From a checkpoint of a small transformer trained on Wikipedia: 382M tokens.
MLP neurons of a small language model. Each row is named by its layer, matrix (up: input weights) and neuron, and shows model dimensions 176-271. Each number is 128 + 32 x the weight over its row's rms, rounded and kept within 0 to 255. Numbers have three digits each.
After each neuron's rows, "fires in" lists the words (lower case) most often at its 100 highest values on Wikipedia text that the model never trained on.

L6.up313:151120211147199136099087130106157142177081117132112156125095087158133168088075185136129125134211116098141137094094156145109118127094101096121159147137162159165181134122123123108175151196112184109138087124077150097147145120130105148116106204186080098123163104088098116064068098093143100192
fires in: "has", "was", "madonna", "or", "consist"

L6.up1402:129125131061090148130150062139122083096112139139133128145158129146059112088142145126073163053083148141170101081151151147070128125131072155146154163102108090080128103127150119075150088186101115105113151147140158143118118141120137216068150170124113090090204134120140125138117136028142135115
fires in: "li", "them", "it", "which", "these"

L6.up389:103111150142154073128171164171139071124037111172173161190153072158135105118141144123145127164153140074083145114109129198113105118126116115126118133063140129144076151157145097161155197097144136170161106135145097103161143080090154092161156170075081161116119181122155124148178092146107104136
fires in: "the", "his", "their", "a"

L6.up85:103084200101123141097108125127104054134092096123137144142162146091111122110161130107156140160127158141225130100146137163076061110133126104134144084050093131140122128113149150150105126124167140107167103141091110096144149124120122099179127097151090124121167145129094141109112104122120169157
fires in: "of", "among"

L18.up1253:134094170172076145092123169168143082089152133132178173144129130160131146189102107135198104111123122104137210144145127197154114079112075164129132115185179158105127088107143114169132146105175147096102133082168147129101144087132105143139163144099116117163152077073099115099132137108206147126
fires in: "a", "augustus", "1", "aphasia"

L6.up936:147070099155122103126130096104092106151141128175175145100127101114097076075168152072121068116130180074168191118077120188127158131124133126081182107139073165177156115172140077105149108138162196161129133139140187108176092142150115131133123036189130114118186151120147174102157093102112167144
fires in: "of", "incredible"

L6.up1569:160051102209153130178074153141099128131120158146195084107130125070122166107133131140131127133137126105180077081108157118143135103132102164155090149122107118176167108175098140127171136189175173149076119104049045139203056092107087087103068143148109145101081135143168126138061141189116132115
fires in: "after", "when", "if", "night", "although"

L6.up1162:111148146112136132189118162163095117109111121123063143137122141158158138074121162108124129134080099149114103120152090153139160080122097149105041133177109138132128201100129113179115166104117076099105149141070132115134144082103105120142115157087090137127154117132176093160183114124138053119
fires in: "he", "the", "his"

L2.up1383:115139123061103143130102094140056154106137137061099122161176107133165141109094180098099184104109084118078138137106154074142069142109148178077127124096148191102134171145101038141121134148131106103133169124103164115173065110116125111160135122134201180087150110158088090164129098148114158152
fires in: "as", "or", "each", "every", "ducados", "galerius"

L6.up284:119087088099104150157169122111130177109115124096174129142139131102080137182136104123156159196084200100203144112161127106119159080173133184163115189111151134134107101111170143077111093109134172154148146146106065106136134164087090095123093136118108105130156136121133156100129106167188136114
fires in: "in", "of", "at", "billboard", "best"

L6.up132:115131109122110115111132151137134151121122108164130126162137151115093079080172118157143151140144125106181122157154141080120191150174032117096164139143126102109135121075124085150156143067160131160192151133105159109166085165117089134161049137155150121119173116111128118104102125123152187131
fires in: "in"

L6.up466:133098192103148142161181193195140182118076158080153144178151120119139158109149137135150146077095163124096166072151150119077128144108089106088097088097114190114137122073134087100191101110095120163141115148140084197077136142143134126145141142154138125096124091161155113176145182107099149122
fires in: "new", "barragán"

L2.up311:045146116123183068173152110118139167135134097140164129129127140104183071135154151106092118112113132126125125091156184125057141110102058150068089121170109152056116094096136137125175170137169156097149158118105158203111095126134165147107108072126089135130069096104104123131146145175074084186
fires in: "school", "store", "program", "model", "test", "hall"

L2.up1051:118120137113112098140110129105153118142153146157080105104078141133166064137154112095123178128146122141123135193200167079146124118073148138202064089123151161168169127059068085126166163157183130152130185095068144143136090128124140151117111107132116086122113080150023165130160124105183090113
fires in: "in", "finished", "during", "according", "began"

L2.up211:170088158125148163102104135133155120081161141150121137133235117016088147109109120112129113091155173120137122162154167168178175153093159159130194102106120075111135106136131151194159159193104090169143091120110150121102098138137098140093106196095169117145137105144099142108120114140196136148
fires in: "same", "well", "general"

L6.up1225:104138144077121119096132148183145124149206117113140082168162129100169132128177168099136103161134126152113143091109142092133137167116141110118099121094109124062126148178154147137125108139150115119146054137088126115139103128111122172134102140113122134117077174111133136076104182138205120123
fires in: "since", "after", "final"

L6.up1344:105125125138196168122114163137171156114180136142145145110117139083136149181113115128124207112138127108146040114114136098064126165179117125099121147158117159146141059156065121172198124156137190145141142122101110138105133140093048125168097151072118215140130153188141157157134166135123175138
fires in: "as", "when", "since", "to", "because"

L6.up865:107125166159129100146150103198132073084149107102106130160146163108110129128174103161124130122164135155066143071189157159133087146127140075141093131105138106128141157132103191143231121168165122171153123097149130132127122091201144137109088127140155141110102067118158080203143147142072092144
fires in: "new"

L2.up1334:135157140159119127184114131098136176138119102098169062128166171113145162052149152143074193133123147192137127091101136088125151135135177133112137152085082126086180133122154122136161093097129155122169134107077053157162098123192115150102158094138171165180132113120166171155128126137168142143
fires in: "as", "from", "when", "after", "of"

L6.up1200:122114096146106122093149122130173154120108093129151127108200112068133136149165165140118110149053161141162075065171129139079049066179113102180133151067080189111100142108134097158106165112174141130188169120126144114149111188063190123158153172121123147164191159175135101118056067167114106133
fires in: "of", "life", "april", "game", "forbeses", "december"

L6.up587:122105175096163138146153177175145097120096072149155162108176071121082161149174222153157136135147133182102074088136187151147160149129102121186156126122121110095119158148153182140118034143168105115135161109115132094133160140148124106148089192120146094146086116136162159081093139107128125185
fires in: "may", "january", "march", "april", "to", "and"

L17.up970:139158116151111152156116051134135108147103156125187133125150149128096140184133133165146106141117090079186162100107135161129120120124182102090156117088153101117111137117097171152081141127134170168108114125163053140126132199150091143069139140127160156101094231130157132121132125101163130175
fires in: "that", "which", "who", "announced"

L2.up310:170172109160159119131126102145114151170125202118170111130085144106096135106115146164155157129111047080136119140134121118122113128119131097130142145062150092125106161108099184157133133089134177144063109126159132109097099115143142103168116152105123171153082125190080138138112135092160152164
fires in: "of"

L6.up1059:127137135128135152114132148118119109131128107118108164081092149196137169091132041124131099130161113123160124112136136110127175123151130126106120098114159074164112106068142156154181124126128110134142124055109126077149164136120144149169085096052162103118119150119143171122091135163123156138
fires in: "to", "into", "from"

L2.up1582:136180105124138097111084132132123132099116128131092143130128106162113152162150178142107088113092103148141104139167126129075085167127141094136183074127154106084099097170186126139072110125117115159110148094100145138178118151075106063112124088155147129165127146082196160153103141041144115170
fires in: "2", "5", "3", "4", "nine", "seven"

L6.up767:083176104123101082085092151110106127170143140090092160121144127116148139093136078109129095174100165129128125138101127107139180130045088175120091134093130141112184101126161147183061172110134111072136183161142087060141161125089134090135169176135162163082122101196175102123172138121125133097
fires in: "their", "his", "at", "company"

L6.up196:109105113081129125161126085141092130146072146094144117080110097093145116058171120102091092103124155136124094088140164165157146146139098172116140145146195240124148145149151097139123105104126187156172153164136122108093113155157087141118056069159107098151160151103136122107177139072163101122
fires in: "of", "up", "part", "place", "over"

L17.up1372:133150107102173149143132136115103123155126110134151097129100117165130155182158149128089108118194111096136126168185156214152129075150153142114104065093136130118184062190113116139166156159181176107138071127102141065200127136160116138141093185205107104090168121140085144135095098110105164130
fires in: "for", "on", "to"

L18.up755:184179152128163119118156148143100155079124134187114123178126145127099124090147173147073143107155099179067048149129150122061101111106202062112095079103088084146131198125137169132096071094127139136115145165138138161152060170127149214156066139129117117121099134136105114175153153105172127089
fires in: "and", "but", "roche", "they", "celtic"

L17.up397:048136111149174133107115109130161126147032138163155147178125143078151133137091181152069095101145114134179151123138188126118197131127115154080125160166110138137206132150126181173143105143145141102108138129142122158162080142140115163151200151168099092137186126092180162113127139157161085135
fires in: "was", "the", "to", "being", "age", "be"

L6.up79:121127060122150095099153133153083109177095139071166169107044118154100095151142129182128138135109156150121122120074029158114139102124081087131108104129106128135159211124147098130076124119150195138172166177089116109139141116121090140161138129169107113140122107124133098114178132106111154156
fires in: "as"

L2.up692:118144101105131121081065122109085115077230138147112132130098116134115152117099115136095140095134134072104138175104187126142138176159139156154127127068153133129132165084152131131123136180144081087119083149162113174130085080129124037145155128147114080158108106116084074088139149094142157199
fires in: "not", "name", "to", "were", "son"

L17.up1245:132190139093125101133106082063141167111109076110078073119163139123104130083108098142114103086146150123121189199144136090122162105171151164145125126131108150161124094074154117129152132186131144117135140062144114104143092177199158098158163137117166138191111096136074117157189142057099132061
fires in: "was", "is", "were", "are", "not", "be"

L18.up767:118131089116070108113117138114113178186089148140111148070103182138124090122188096137153182136182107088158178153120123130077121117148161073132148106078108129150134136134154136140161100147153180107122086125101172166084188097106119172147108160164092097114106074088139141112196113091149086151
fires in: "a"

L17.up930:131112099173159073179088166103149137130142147162134144123141133149121186191084124142078114075178155088130110199131132193165082114139136155183123169111098165107218117107144102080105121097167138116129092126177181063151116114133136204104098141177095142104127123159133061083143167077122096129
fires in: "his", "s", "and", "her", "one", "two"

L6.up545:069087128114077105100167115128172065106109117166133148148114131156104184167114148141095185171154084087148160154132105158119174087099126101095124115080122148135170134128143077164169136136135082172107080187138109100167125127098152167101124124127131179080120178159152096067196170076142168177
fires in: "his", "their", "its", "s", "the"

L2.up1254:130153103198123112134178138100096081137170194105128087179153109056122094081133106113153095072137115165137122130142117109080125184130119131120125113118128156125123098118142107138102148132201096095112160103124105111128129097101145172149147141091125116194115140175121127131162123149072054164
fires in: "the", "while", "both"

L17.up771:101084138144163116145076089145116137076109142165134160104129087149119081132133149109110150199101152163035163139159137181082098128137133103105148123124126143142175183092141157179142155119128132110085149156127117104101115204152130125107080139156138134040106111105167097125063094094152106175
fires in: "and", "but", "or", "regt"

L6.up52:115081148087103124081105097091188128138072090143155057133104076133176139126144128096123134123150100131116075055123180144121150146112115151189176056083140158094144075174161127123162153103123113140091140117197123143166110104152128122160128121089120154131213158120108166080102117129120118151
fires in: "to", "of", "in", "with"

L18.up1546:134135138133169106091116187122198105097138087160156102168112095121139136117146147105098087098100139117128087127154184108122090151091093107134112134100111135147130125172202122123142123081156137161153169127114166143149084166185166125117145151162131073154216163125152121177116090140140081100
fires in: "to", "in", "his", "into", "entered", "from"

L6.up568:063171152114084072099190099142100136123134138096103147131122152131145091090157053049083137178123163132144151092114136122154127182117128135112062100120107174149150123153104159169187160124120146104108155209150204107127157175173177159161116112124102150133156096154105130099118128151117127112
fires in: "it", "its", "the", "los", "120"

L17.up1542:139145136139131134158086174122115095126145082179174070159147121173117074109105117129138109156121113216216090163233167110128101159129073096164165127123139074150083084120114169117117138164118155102177129115087116136158153131128108152086176126132091158143101141121158151117107141128203152154
fires in: "5", "3", "2", "7", "4", "6"

L2.up1266:107112082165153134151118136094143078067167125179133106158129153062145111162144160112101081104151102141118201066092148086152171125163169148116116144131145120163138100190102109116136135134158094093156162191138102172152135173183137159134109185104132075177177179155164162133121098124102084057
fires in: "the", "dasgupta"

L17.up1010:146112147090162126092153210067159126153136090134123110177159118120105144147200178130189123137161139085165074185160134106140146136113157142168157115139079109109126091107150100137164139105080129109161138109128142162122093100140054097156127157135187134125097061140108176173181119083126106154
fires in: "in", "from"

L6.up551:129134168130131127132111100113163172080131092129134151111139189084160086077183129085134087037171147152153119111125143123118122185118101126125123123112130120128129082078176121113149137189147162124108133157147124114085145135156104096120148118147139149096140162214049112136120108124154096164
fires in: "to", "in", "about", "with"

L17.up1446:107106122219149073063130078152152086130125203122079146098135101184158128177099160138138110151144137095157119184088098131159136123159121097174094124153097152090149153074096115175171099083093138109162082133188098074158084095146142182090145142104104135117068165069097088125138165092152121115
fires in: "his", "s", "her"

L6.up1222:212144136125132074171068093152100191121106129173140131180100122073155113081096082166087116095102108137132090141140095161122128137133121168087137151070126101120149131104166068129105148121114091098164165134109159135111112104097118182124154150116131134083180121132142148139092153172109159116
fires in: "the"

L17.up501:144130073126165103178107032145139140155064075102143156182117045124104109079196111102125100133112101148166074128134127137116094107123115099140118119096098117081094171158117141132161108128146152087149164119101132181138088187130117151168146033146102146101126132156135090116141070082144158111
fires in: "of", "from", "at", "in", "near", "between"

L2.up261:098148171128112108113158133132158182119096077139070172091106148146174158148107113165125109133060128121149099114136080151098156115114143113124132111065092096092101134160191157129131130087130129144124135114130109201144147104098159162197097129131146123126096121134184173177126132126124147116
fires in: "2", "40", "3", "12"

L6.up1387:092068124148188098183071097094140148167098095116107081094137144130133110161127157084163094118149160089147171104111120184094131062194126155108199121106154192109156155177167168121197168184117183085170082090146085099172114071171126164129107119201131131132192162108113109092104177047147100076
fires in: "of", "use"

L2.up749:190131137179081143105113144129109134170102097126115083122081175160110176135129100101114128094170160095119102156165149097090111109131145131137093126149124093099092135164094161143161146129120147156122144126154111171125119163119148072131117095128149115126135133092130139130138143139111112167
fires in: "early", "s", "late", "too", "later"

L2.up1525:120114155149120132091156069136128083106140174146147134082142131153127171126112164145141083094161048178130087149134121109135166144120099122052153104148118132131127164136133109180117084116084101151123127076149072144149158048089146135174112144157114092152107148152181116095140139106127119166
fires in: "1", "croatian", "either", "2", "me", "ice"

L17.up191:160124117106127111115106128150158103117095178171095086093079098140114089155138171130175105099150103141089133152112092156093072067097100093150153120142089160083130141151147160167177137101157122086122088066140167105133140107113113085100173136092095118123119110107111138110099094101181132146
fires in: "a", "augustus"

L17.up497:109133112155123104141159105118143107151126116109107116131133156105136103165089129197160136058170162114091130132104146141073107125143072051158098103117171113108107150104183142137107101122164177112179136130130170128093136130183177196143096144146104137194137158107152141095133123088114137168
fires in: "november", "march", "june", "september", "april"

L2.up635:161160084108108163130171115114150153094188090144112099137138194108126135062114105107112092085127124111132105195090163129069170146174105082034143117153134090123105089138120144174122101160166166182167124076150053147157140141132151129155106152088124101132101108179132126161146107132125127069
fires in: "when", "as", "because", "aleppo", "las"

L6.up1313:175150087190139102132140149160136144088076116102104116163137123104132189105139124128094090087129106102145088136101169121117118159149185146128209110177167091158141105121120168096142079216094096123172131127137055069162154175117085148139111155074157159153109158184186125051074078156122124141
fires in: "to", "in", "having", "due", "shown"

L6.up459:078119126120183086134105095137160188183124152126108114094084086147090153108069128121105196127033121093161122152134163143121134156133134091138128129151161100128099125117152119142145134127121098114146153190138103138169135150090112142158187121082078120164143179134150096062159101088109132113
fires in: "4", "7", "3", "6", "1"

L18.up1383:117148121117118186166127114142053098141119099152139087115144086161126124159174145128130168092124065157155170166046165160146107090131104171103144070121172130140088106185178099158097119089154149109106084077140142090176096118107103149151104167128083140147162153154130161161105117108120120140
fires in: "to", "of", "during", "on", "following"

L18.up1338:100118135096143138122182174100105153147127117128109151097131120143158098085079130107075130128075116138153163147134164177149111072141142104097128148121116120170116069083151112065075118091123155100164128131170092102095091142136070174165163122081111111239093113092155120116141137108171176163
fires in: "1", "2", "movie", "film", "3", "affirmed"

L6.up536:078138192175143093168115153173134095126178217060096130136105216202177124100134089126159095147185131149106133163120103087119112161113127136097139106099185121151170085133129161113129127115122129166149116137141124101149155075181157105130171118163156129091100173091127078115127104122073130102
fires in: "had", "its", "a", "his", "to", "their"

L6.up1125:146112125141121077158120135141093130114165122145124170099108154136071148077103147080165115069165094147114094151083125144100165144116158042103107147108142089114120112108099183102169160179126087137108096109150123065161157153184026136112119176060130105145086097181097160119124127133196123136
fires in: "to", "of"

L2.up928:144159150089096145173150113144046125071119122124078090084139118104128139209093145146119155147121232152096135133092151114140139188114064151118153147137115118103104093103066166172088118155137202146162062128163122109144071142134146065142105135109125182159123093188107140106162132099148138138
fires in: "japanese", "s", "kor", "empire", "california", "j"

L17.up724:159075158108137136188169083140119105157123125115192119138164119186121136109182155132143121091117099154121149088127137123099131146128152165077142094175118158136143116196150111085170126152126149159174129134151154116121158148108100126113044136146170145161196124154113154135122099128131104218
fires in: "after", "when", "of", "while", "that"

L18.up957:141160081147164110131157103192098117128100095147130142157171172109100125119120141093190113092146094127168155141117119111141146152030094098117073144122172129123117128120151111112111167087098111113147109129182141103161148193134140132181122147091137060137199124143108115128156140103127144064
fires in: "in", "and", "from", "to", "at"

L17.up335:149153143101133088091039076182147158143103079107155087187136101098116124117156132080086123105119170124139143134102122084175131144157141162138182104139120179119152142131140062050142209177134092128139103156139099100154111114105145142092107059081152133093117146128172133147115067151134132139
fires in: "the", "some", "to", "of", "one", "more"

L2.up370:141120103104141120098130103175127148084183118162146082169128138137078054165090083097141180120099086103169130102077110102114121154141113117152085128183128165098139116149213126081101153109158077116165143081091156135100158144121132152114139133143195109139134084143099179165158110066128109142
fires in: "in"

L18.up1295:104129127086133136153066089141166162100142099130137089190147155131136131156180105127145078123131108115145128093073146110106148151107117115136132128158126158129122105069159096121064187102157151076163091108150084152136130123139135147154091124137157132152151162159109188174123161125083135147
fires in: "the", "his", "s"

L2.up898:110158163083121132133144123103174124089166058163097136182127101097126149066048129098112136128148080116154111190176120107131170107067202157127131154126181101121103096121159145189168134112134113150125198133098126091118091116159158113098147104145110062104178155091077178105130138169182116040
fires in: "during"

L17.up1449:120096116022090110188125115120139182100158103068159165129132107123137175138205094062121148057164134095093155090079176079115093142174075132149136162098132144085169109173140116142120127110105131156136075102223105113157201105129083100080137138121182133093116127122105142109134155129113107124
fires in: "the", "of", "in", "to", "and"

L18.up592:085127107089115074126091121139178136078169120126122109143132094159147140053177158122138153134179204110190121071111119155082105119090157139165077196144145106093086130110174085104105123137128157146172139100168093094101113172152211182185114136109154158122141183158091197110203133103133097157
fires in: "december", "january", "august", "april", "may", "november"

L18.up137:143141106137170129158156072203155080103127079106143123179086108135150127080142098184123178092085155116103141141096080193098140094181125116091122048076152125084148166127131116083128135109151108116154113146069139147164107144130168172210150090117101167159080123108133084100122131095132109143
fires in: "november", "december", "june", "no", "february", "july"

L6.up1411:100091091105168154105133131149099142103160122111151093151132100078075168090109119090084188133118117133118176110045074080154165098153111105126095102148161168146122097112112099171109177166116106105086104187114116078172136135165102149137115104115073099101084140110187098109088113117183094071
fires in: "the", "by"

L17.up942:096100112183137096092103110198168107055121161124119169141070163111175184123104129133068068192058119118107051113162103131088127182099127035098141077093150153094155147190142092135161115152102136175144120142117119066149110088071143116116124116133142118111136173109131137119125113099133136152
fires in: "0", "1", "2", "and", "by"

L18.up1541:118150154097101125114112145130110058127167150143177139140174103135084141179143118179147142155131060138135188108115108094113212129124104098184171081109123109140184126081120096113114084139211137154152102144116155153134171108089113109140101136163144100056114079099137108146100145122144177149
fires in: "and", "states"

L6.up1147:148141124191140137088139142129166090122168127176126145157163089107113154092175177160132145088184168143091075078097176109099125114122185136138145163149148067120099154119171105160172148203135105077141118065084152159115124130170181161137089149116192209151169115140110093042164077097113162175
fires in: "october", "may", "february", "november", "5", "december"

L17.up1390:115104146106065112104141110092146140161112161164123119088081132166139140112126116116120104092059109096167160089078100092092169137178133109118146107133079129156190066079137160101178150137147151120123194198132115128178154147098129083114138128111161073139122152148112172176213114102199165095
fires in: "not", "was", "is", "it", "which"

L6.up831:162161152148142101099111087143171135095107108121075148125092113148134121107112129102101119087151124126136101136126131098123103097105088096204102146116107143162108164151163059191153139100137119120159170118108165164076098067130178176186074134117069123084101095094158197146112103080082148127
fires in: "the"

L6.up1404:147120159077106071127124133170121109136156116161119138102060161051202094104085064110149136131173076127107161168090092070082123135108136197133177126138157120158118063117116130164096130124054107122124150138126123092185063131110151137108114148086155120101124185142086130104105076102101125145
fires in: "a", "the", "its"

L17.up815:178106126145163144111168077091141091146129104103153146156173165142081093094114128132169152193159158177132129183123109208089150123113084088103130203117176147099149152123123087133121102120181104199140120143149130121098152208157114088101122173093057160135117097156120109171124143177122070157
fires in: "and", "or", "0"

L2.up1205:114105135124175106104100131149162134093148067161199112046106144117074157102143070114113162165186152188138209110175072125149136160074134115107107150098137144035079113176087117124096105132101099113128070136155094175071145129115133115089169102132132029125102166185091086138100179129145129134
fires in: "with"

L6.up185:091151123143136112100116153140126104064107078083128154110129094060115166154078091088140132115120153069092190176125115125108133145135146162065137096089153122119088039109161111143088134097100195199177133166167108110163135149096149168144158099138110079136090125112149087082214158122079133144
fires in: "television", "baseball", "railroad", "19", "astron", "women"

L6.up1198:089129182068129149149217111173120148171117129140090062127124067097163064141083110088127131146137099116095140150127160139105065135109174122114109119097110123155098133158156165120156127171125146097160127094198182144106173105141146134154157177101151145127145101153057112133137177091168091087
fires in: "the", "this"

L2.up508:112165149157143135171104078116178144200124137154157112164163111172089170167157182220137158110097124085113036069084152147080105162118095117108073101122138127121130052196100099144139086172130143132114181183143081116129119130095103148093140140107213106080129129092107124120184178110147113172
fires in: "which", "that", "cars"

L6.up840:140133115111140151202116158150199105092116137177145150164131154094152118116128074133156113089137117191159098084172180147147165147059112143155176120103114096177087157107152094189097129144135136134107140066111124135127152110154146073140112176112113118153124133118056136107150113144167099142
fires in: "during", "of", "finished", "same"

L18.up486:207169130093137147108107184139134101132176157127134136168072097134180190119112181130125100069138088116077080110106115191148137075099139068142136081173156128136126059229126131180149080102143117055103121095170134142184115102069140157074136155096140122157174147145171132100110112142141142157
fires in: "with", "for", "of"

L6.up404:146163083150164137137080149150154075189135088137091137124099135126147119137140172143156184147117098104158089157196112069102094127146168074127086117181118101143113123139133154120188109157105168155159118107130137132113068112139076118101158061107117207095086114154108163162115127139123133121
fires in: "on", "at", "in", "during", "near"

L18.up983:126185122096174115116158142125122126150168103163122056127162141136152124108150147099072091101164095116068176195129178174221123101122127148140161101080082160149083128186109117114123135117187146134099100104162144059169137156175130176117164099079154164105137188108172196095074130128124144149
fires in: "of", "with", "to", "for", "express", "gained"

L18.up935:163118105114126168075139141133105061128105131062093112119143153131166158128136145146158119081109145130064104178158102150143115103059109118142136143173133141106203079100083081099142089135180136067127098130152084122107110160160135126107156111080191128159069117122119114123128156137087122146
fires in: "is", "be", "not", "was", "more", "s"

L6.up280:151117107129116128111162182097102168078135159138095092122108132085149103101111114109183170153128128126216137141142111082091152141184074140112148136104155134116142142144118157112109116152157136168192135139104149085160143125110082185191161143154178151227128143152048149098044104180065138097
fires in: "in", "to", "as", "for", "halsa"

L6.up540:073117193112054111128076115169119143091172149141136146131175127099119172115152094083175140123126115114144103140173081138158114145148125086102128105124089177100163084092099116137086091136172098086162108107153123091119153060077147113149150160159116145087141100123173115145082106157083200141
fires in: "of", "and", "under", "at", "or", "over"

L2.up722:173117067095122093175113158187114097151119164110082132061162130206070107110117095066130089124107124165114102217160154123120074178084183157089148173159133116079179153086106149119158098205146115208103080078108148106096148164166122076146101073116155174127126135107124157138095105121120122170
fires in: "its", "s", "since"

L6.up1299:144133107148132112112126145161068170046124107127167149179123165157104142107123156140095162157079135107111125129108113091113120114087063142127114124113165102099091119134118119147125104084033112115146144169044108146162144132155133144187181163135123123141170165140115167194118097099105048150
fires in: "3", "2", "4", "the", "a"

L6.up1204:096087108112119122090143136126216139200127171078173091160069153177141147114149110056100123190140125075124163112162130162115121120132170087109143151176111121159166136118155099152086095116111087131098122173106037120124088115124188142139110122122119122134098168136062145129127128052197114100
fires in: "n", "medal", "bronze", "www", "website", "f"

L2.up195:165145163145102061133133149123143151141149136109140166168083121098137161112068138146115153121115127115059148117091081126024127090219115165101104154130176167134168125140120146118114148141163076091105118132116078128162153140143160168147167136128123105107085172190135085204125114156106107128
fires in: "national", "an", "al", "as", "positions"

L18.up450:113102137125142164170180125120093097173101096129173158139132134092142202053113149135177156146146097184149127176102090101102132162083073074117138113138078136149150158168122141098121090076126180151116061096116148099207115098117065148064135143170125120141128096141169159122112138114153186167
fires in: "and", "or"

L2.up1312:110181168139087146105110111136185150066142135156115114129139098123099165133127140148118117190163095160125103112121127121114166092114167120167161088091145116122150137100161145070124110099086087099117109151124093098093129138139150140110186110196105100162105088128082161128073134147136149101
fires in: "during", "as"

L6.up579:158170113156137173124101165135157126113168128167159103182116165168112118129191136151044137131144108138113104084111101154117078155152151107158127192111212170081099086121142138112161153109098091137148098151148085154117114075145209137089092127142092126126133111113124133108136131138102148138
fires in: "december", "september", "october", "july", "november", "june"